python train.py --n_layer=23 --d_model=256 --n_head=8 --n_kv_head=8 --head_dim=32 --d_mlp=704 --vocab_size=8192 --activation="swiglu" --norm="rmsnorm" --norm_place="pre" --norm_eps=1e-06 --positions="rope" --rope_base=10000.0 --rope_fraction=1.0 --qk_norm=false --attn_scale=0.177 --bias="none" --tie_embeddings=false --parallel_block=false --init="normal" --init_std_qkv=0.0391 --init_std_o=0.00577 --init_std_up=0.0391 --init_std_down=0.00348 --optimizer="adam_atan2" --lr=0.00106 --beta1=0.9 --beta2=0.95 --weight_decay=0.29 --lr_head=0.00366 --grad_clip=0.5 --warmup_steps=345 --schedule="wsd" --decay_fraction=0.418 --decay_shape="linear" --final_lr_fraction=0.0 --batch_tokens=[32768, 65536, 131072] --seq_len=1024 --doc_mask=false --z_loss=1e-05 --train_tokens=458300000 --steps=6977 --dataset="wikipedia_en"
MLP neurons of a small language model. Each row is named by its layer, matrix (gate and up: input weights) and neuron, and shows model dimensions 128-223. Each number is 500 + 50 x the weight over its row's rms, rounded and kept within 0 to 999. Numbers have three digits each. A neuron's up and down rows have the sign that makes its largest values positive.
After each neuron's rows, "fires on" lists the tokens most often at its 100 highest values on Wikipedia text that the model never trained on. A number after a token or word is its count.

L13.gate562:575453515494465467573487455523518446627503495469485435431468553487519502419554519469461574495439539440498532475425555479427537466504477472499480399488411576334560557560545526516537544542462588487569455486514504488571422567513528564466550473553495503461535593489556510487555420503529483535
L13.up562:375398512518432439549533411556575411486595497490565493535438515460528463522509575603421497506482453437417451462463542440534475496485573504499540478539512591475506499570481410412541400466541495415501461466422526461487578513478502593497475521520558522502348526538528489530514505476471536540
fires on: " •" 20, "d" 16, " very" 14, " term" 7, "000" 6, "-" 6

L9.gate596:500510513410546531529500522527547520453482463549493479562518535519511522426483498513588445520424510480488547449531420524580579640504489459404503461453485520464507572579509523539499493567525517458550470445419501439557504446492461488517495553502522564496532508570447563444592427527485514500
L9.up596:545528537435455488509467444503526528569573456491538563459496521471500504491523488473503476502486551527410473514452492468481410472462492465401577421522401515457498456532542500528501478492492580542504568613523481542489502490538577451506494507490574484527531353562541447431596470447514532470
fires on: " rail" 17, " pro" 16, " line" 15, " race" 7, " library" 6, " lines" 5

L17.gate246:450441503494471490649558472456426443463503451463534516440533497507525547457510461553514566633435541442531601567465447447524481469556498372496526502474444549488456525512536518505535575565527531395435489511489447570495456449522492465472466470591493517550608594586485531580467478497432450464
L17.up246:417592494599551469536456505590551465420492522573483558480575447525431421518523460470448477501573596452479532597503481534510546557547510524450517465498463586476419456483553449435549481465517488507568537491503520484487503545509498490495527535485504568553481487478526428451533491531504550449
fires on: ":" 17, " which" 15, "or" 10, "r" 9, " There" 7, " end" 5

L20.gate184:552577490461454484384519449492482485572629416467525524528478434510538468515569474627507459477507603547525489555599563471428486570445488443482457539489453559450547446494433450610548542432512525487493514454591469516509438544478477574468447555523511496475464458470546428473536487424432448409
L20.up184:475511559465500504454537495495564492435447433515615489449530374563468450495516466585453489406628535434528549491484442595539375509424488570540481513485591476526471593543405523497504505472410497506569538428545495544480525501379570584451582462503532507485576459442519488498462392455467518487
fires on: " as" 16, " a" 15, "-" 13, " |" 9, " Best" 8, " Outstanding" 7

L13.gate282:528488446529537491498512527523454528477491461454458457532528492502553561450568513562516392534501472524480552469559493523527454541516437503470523528440487519414560442596415431479514568604557548550531370401412412584538456520536533469623466525511400539464560433514448426524492513485490547470
L13.up282:527472469522487537521521503504499497438449525551539484519453434451491549465539538397420438503510487504521570345440550544536534457460531468476459460495563482498512520486473533463551415428554428486549602545420489553476521469411458485566568461566572433585509407493499503464660526478552547519
fires on: "-" 21, " time" 10, " year" 8, " day" 7, " followed" 4, "at" 4

L20.gate531:534539531576572552579569446460494437492467470461455529441450438469426438448609502535517529523489534481467506568460501452514494542426549504482523584524530426447459419549554493458510505476452500473457590521532350471603467498481465533472515533481599438539514561464503512602489526456477428466
L20.up531:545528493493485506545413463529532525542516567467415555533491503525419519503477483509613446543508529446488554514497538510513528440543494549545510578502515484498472432521434512562523513486397517471393553460602473499543520408476477532352560483511494484503439580491462453469507512447457464620
fires on: "." 23, " Mac" 12, "gn" 6, "c" 6, "\n\n" 6

L14.gate565:512452488581511482456546529478371466507498470413498496496466493521598650519558457579497498508535454553500591605508519480491496485510499496509548458526488470510507524362374456534486425521439525376502511485517473433411462489527473561540500446518500470557496478490544404506509558546522480517
L14.up565:552470465479517463477426484570366530512492467481504515444454482505515529468553552520621507508562440433498599565452442523432414553441553493513572523549432444548497475459459473527516508544533515415541445461576524424498487491488526525443445465486493452422486471375541465385549547523475554460
fires on: " |" 81, "|" 19

L13.gate208:538422485448522526420522456526356552521506445480589508402504465492616520485517514468525439539521452523529535510497461488480479567507502521417653509537562543516466461530452521529530541555478512503490459474460529403462501497477546516464586517471445400536470418458565432529565431599524450459
L13.up208:467406505513531532509524492522423463446541475568493554462444479510574543502532489464570464558607414485482510513456487449567547573467529568475508519513563481549473459481547540561473433536462486476502559454498466521507465506497623507495463509550465391415495452464628485481562405561522444499
fires on: "." 66, "|" 19, " |" 6, " information" 5

L11.gate280:485406392455485520446497458485513517494446536551549477469516452481471522419466442420493387447335542557498476469509530504562499461496518486430555490499466535539441445432497521494492569472574411494499548585483546526503427426395396488578330544572514474574507367545552558549474432534543520461
L11.up280:522394489489529461549545502498515494495510539523421541484526517531480527469479495475550404489459557469512459396454491490616530439458425453487456413607454584579375447488548490537465555538533423566481435570478499422517462472447475488546448538543564566533457548584558506477512451599446483470
fires on: " 1" 39, "1" 37, "0" 20

L11.gate537:471456470519464521496479515505512459402454484534596481485506515613480485473448518410502372380470424513447510487586436484546475496621529495562468413477550494558423479475498514503446522393524450548526561586534396529477405489493465465567390525496509496522493467514457512500483501557563529491
L11.up537:462444541457479535549479459574506446453572442593415482459378428553480427493512433581530485547575539487491545537498468440510502460474612454364490459539433540535494532413460442525487492498542478427494451471464533547503528478499571503548496491523490455472511472537551480453456443499462563438
fires on: " 1" 30, "1" 16, " 3" 12, " later" 5, "3" 5, "18" 4

L9.gate630:499353502481493546493460448471494500500457510512484552528534481578456521521524615449533492489413456462519548484445515484597516544512521600399531480527497554505483501593536550532409503543509517492560479450459384482532482450458493471425423470509548513538530574457563523522552432512562517501
L9.up630:533430505448504511508470483450520492480627579383513516492472459492456537500505505490413510495483467555424458511478435547526491422519513450381513442480468424556453459484490541527461522463532455463545516435488486430388511553572505504478517509555508534553499632457506518499565442493490404462
fires on: " ass" 22, "alt" 8, " open" 8, "reg" 7, "udi" 7

L14.gate230:450447504515574521512512502494446610542521454529580475426481496553545540532569486397528499441586414511447534551495488440500428507472483477620468518500512504570450560504484569574521458531474497380579555503450448464456432448462498478488343486517528470550497448458500493523530525540485483506
L14.up230:537567470541520526484420491512404531506417515525498570476439494476554489480562461504515535522573426541510519431474452408527410506486572470625538528578509427623482509431518480499477486435511467409540601417408432513487532529571580563546503463610461449465512480471474462378529439602500473465
fires on: " |" 55, "|" 34, ";" 7

L10.gate120:405478517471456497499422488368539485574528462531452567553460487543487459525545463477497545461494548431466437497475523563460449497518437405481491501438491430605456563501488506455495465612533552516414505558415478521528540437474594509593583501533487523429465515430450484499415420491513471394
L10.up120:513476421536500401477370530533544524645576521578463557463527555512535471467496461461477538489479545491566500413489556470541481490522478511422518548509551520561467504520487612446457443569484533534537532515441498446554519471447575542495508477493490443548545580452510434471514466380522476396
fires on: " h" 30, " sk" 7, " location" 6, " Website" 5, " 2008" 5

L11.gate469:402549674486502554543467569493520654558538555514533478443472548460503509570508495529501411482486479477434516460519573481542442476539515457507583488447456440500602562521514563448479453523509540398450444503532549581521483488487477484468452556511383374484495543538439534485508457484488626486
L11.up469:519547540456499511596478491481481475491557475482470593551583473493474554382544499557517560555594550481510604442418444519440500582509442489568507490455393533438480555434423488534525460495550515531527502311507516496524531546551468478429562524492545556528510620553567599338540519471486437376
fires on: "pl" 18, " Sil" 13, " del" 12, " Ser" 8

L13.gate587:464434504544449483493565515559486509421423480555503512430480463500414482527519509513449478491450523489467607518541587486651472544473590449551521537463460546472418530537458467506558545520551462409548580502489467582451486536443502421437453470605474406548505442604481546465404508572541466488
L13.up587:498521422554504455527561504450519545520505468545508465559544479477422491463498531501499413531393493543466523418567617506591343428536574526568494539468516483568483506527395532488490495541509515511549506523482524477511455538580502484526459502528476455550610432533459561492399488543533485594
fires on: "0" 35, "1" 22, "2" 10, "ri" 7, "e" 5, "ace" 4

L10.gate91:422517465422429550514448459403495420468575504563395516445513458565508522562517499680528478479454546465515534476527584464353650434551491485473511454413516501473499522497517560441457445527414459598502469500548535550438468455381514503587428540556524546449520562563503512493594518495416425487
L10.up91:492546465469449508545574463468498393399509434498483512528453520579482540503517503595563616521462506446552502504474499446542499427492520492404576521450452430395593570470523484442499408603516491568508502443611566442459528515406552557501512549438459581460505486519518501515594470463538436481
fires on: " Bi" 27, " bi" 23, " Om" 17, " Mon" 15, " mon" 13, "Pe" 5

L9.gate450:523399420456543494479500441487394499584507449592540494385567460575513452540502501521486481495550431452550585561461541445556420429520423440595536481427558476542551479500458515465558532483535549337522481462459378473490427492449422508491510537542455417561481433546442528541472486485488466485
L9.up450:546435458470451480444410539442415519564436385517517480495497398509490464484486483499489544414527535521584496512434519504530440488467418508524468469513560464543551444467529584451548424454488424372519451438409475428524539480544484523503515514546470436475486443637516516501414458492479378498
fires on: "|" 100

L19.gate549:520441603471474542502510629375600538533480480478426487426570545487496454502572531537536531480422583550488525489460488478519496467502470477489538486487557529508443561496431490440535457548511535541557577612443387441534385420499460591520403507481492484468574466457456606500449562503467542351
L19.up549:532492543477511656477523545436549442518583480427484396577614516532514459536497462425510493508503481481463512512489470437535478470558366457401540442541529531469525499559465530454501550572485537476491517600444447474573450427547440494570409539440445500471520474537450611496402455466416578517
fires on: " (" 52, "N" 5

L14.gate158:459483569530564546540466434428502563567507514522489567457484479478518496416579479562583438530502486557464545495511471562495440403407448438478501642490415532528514560596474508459493457478500474454528509515495359499552488519376451602557378517558568504548428461470366516481506528521443493466
L14.up158:489477487509544494527504637404561510534525458561499456526607485488489448386509458488504495498415456592433494485419483378522494427513468516441507494538508483552506501561506487430548568555468482531522440669536502490558492541534592481683470557523423471390529564575426476473487504459491491461
fires on: " |" 87, " (" 6

L18.gate613:530541523540574508470547544504504399426521487511504531449595436454561489431538445588534512516527613449541520521475523323576501554492615408465497511447580566516537552478470536451611466493534491463467560526407487581527458559600469508489479491457540414480473510492540408523491424464484447463
L18.up613:501504502379550496356505503511473541509529538505439478520506499575514443397500483482478528573652497522466465595451510511412561499563499437502523528495467489479445456534543595449445581410542507509476441520392440532525479526486471585461532469546452465539446558541494458487461451554507427506
fires on: "-" 36, "aged" 6, "ce" 4, "han" 4

L20.gate3:471478568548555534465474493516412538471553461476566430580511534562581540505463490554499457486495460491535452579542458438531542504549550502502533446481430443422410501528522415577527583593503443437437446496601459617481544488503490591516493549428558445465553526531525564489506558492434481505
L20.up3:517358481555499472550489384401519532555486348444536493472457392529565576467524477542603516437553472453483448527478510569474578559452519477631443432498519479541556490491540463430503551560445420531504463575685479603448504410514504553448483584506526521459484481515533543424609490553475499484
fires on: "-" 28, " check" 11, "  " 7, " at" 5, " gra" 4

L20.gate665:520462557523487489477582546512507458540552560487515628491456438482474471449597472447542585546492503427515509420453516539583471429541540513399403514469483568553529513391481525561454467544532561496495546491438441548595424515458451590460558461472555525620455454449450522510487495475502511402
L20.up665:467543447466592492486451552472556533516450497587444525566537526505500417450546492448502426519550492525489544448463487486515498473436551501462482547471474541538609472415595505518448593552459511568559430608559476504547492581624466496470521475567506538571438610587393550540429447429590466498
fires on: " |" 28, ":" 22, "=" 10, "-" 8

L13.gate398:538450520441483498530507461532551562470532477541471575430511462534460453540496481533521596471536533498535479515576577481588434522495640473530443530578486586535459523367543557564512429546534453544570545585497439507572462536436556474441399480674550501451528483574509472458504503569466537494
L13.up398:491533418436513484504483544380526506436414457474458490456496489552491410514498602472568537544515454567521493503558460507461479435446570441534504541527553577459481540517450477509452558488588497472471521505532484488564499488468489481477415565510536490551452432511441550466458426520502583529
fires on: "1" 37, "2" 13, "\"" 9, "0" 7, " 1" 5, ";" 5

L13.gate195:401476528481465488510549495469561449492444632558484543465531448521491474404481467489466379527540486525492523513525520439612499542368561528494461494516609498533455449473459481497560553476523526453466608667509515605574487528550564458488432524470574474603490543561488497616460542491478539509
L13.up195:445539493495500423541484450470446516541494508539541545575471392524495411429484470500510443493607540511508500473474493512508469447495464537685414527442471546563557528409455587450476569520505554535492547556537510563466530466422503469431509507494482568544455515593450495417478529518524466481
fires on: "-" 75, "." 22

L14.gate13:464450517453501473529449571522504523615442491489547530468507494558464548453563532479583530464509417538534572536514487483569477454465493532444442548512582419618423451539555523485502505505470576429568530508522294500475514440402458451538498477545589389531443510453493572494506557524458451462
L14.up13:600458480533539571478502582412503507538478452510507464470532459477535395500489490534475503523463538576439574521411476420576461447419500547447450482543447462516396515521488542466512521507446492511494444537415527537599535459630600597567520463513418459443543584465464533501440454512618472442
fires on: " |" 62, "|" 26, "\\" 8

L13.gate412:513499419451462525485454533468452518517437478428529507444441528510559548498506531506462420510432546465500599550521492494476563569521563525525531538518488548494555530493460488474497519448492514509520468591525486498482444512490437502536538437497599364420467472489496604492572543506425477423
L13.up412:482372498462486458492389547427415529482499461491414549583511500435537562467556550514597464492494537485590530428473530497403516541439477473524422490521451488554507486486360531471487522493530504555575475485608393548385504467504450511502477498576612438556481451507443524465609577515495535454
fires on: "  " 100

L13.gate143:480531427444461431545459552504473464506558371531474409496429454505429491485531519575526443520522458466565522484459567475499546395502424503421547458474528461503530488505497539446439508539514518517526465471488589494494452510436544511557412547533455504443600422444514456408615468559511533489
L13.up143:478605456471436498455522558464495482524442451560463490601476612493343518510510490563549546547492492487503396480493520511454495496550457512515556603508475473535503467511503457448510429532512528499426471507485528581588507448532495631545564503519589604543542453449494522483560448507512523456
fires on: " bi" 23, " Bi" 21, " et" 12, " Geo" 9, " Ec" 7, " ec" 7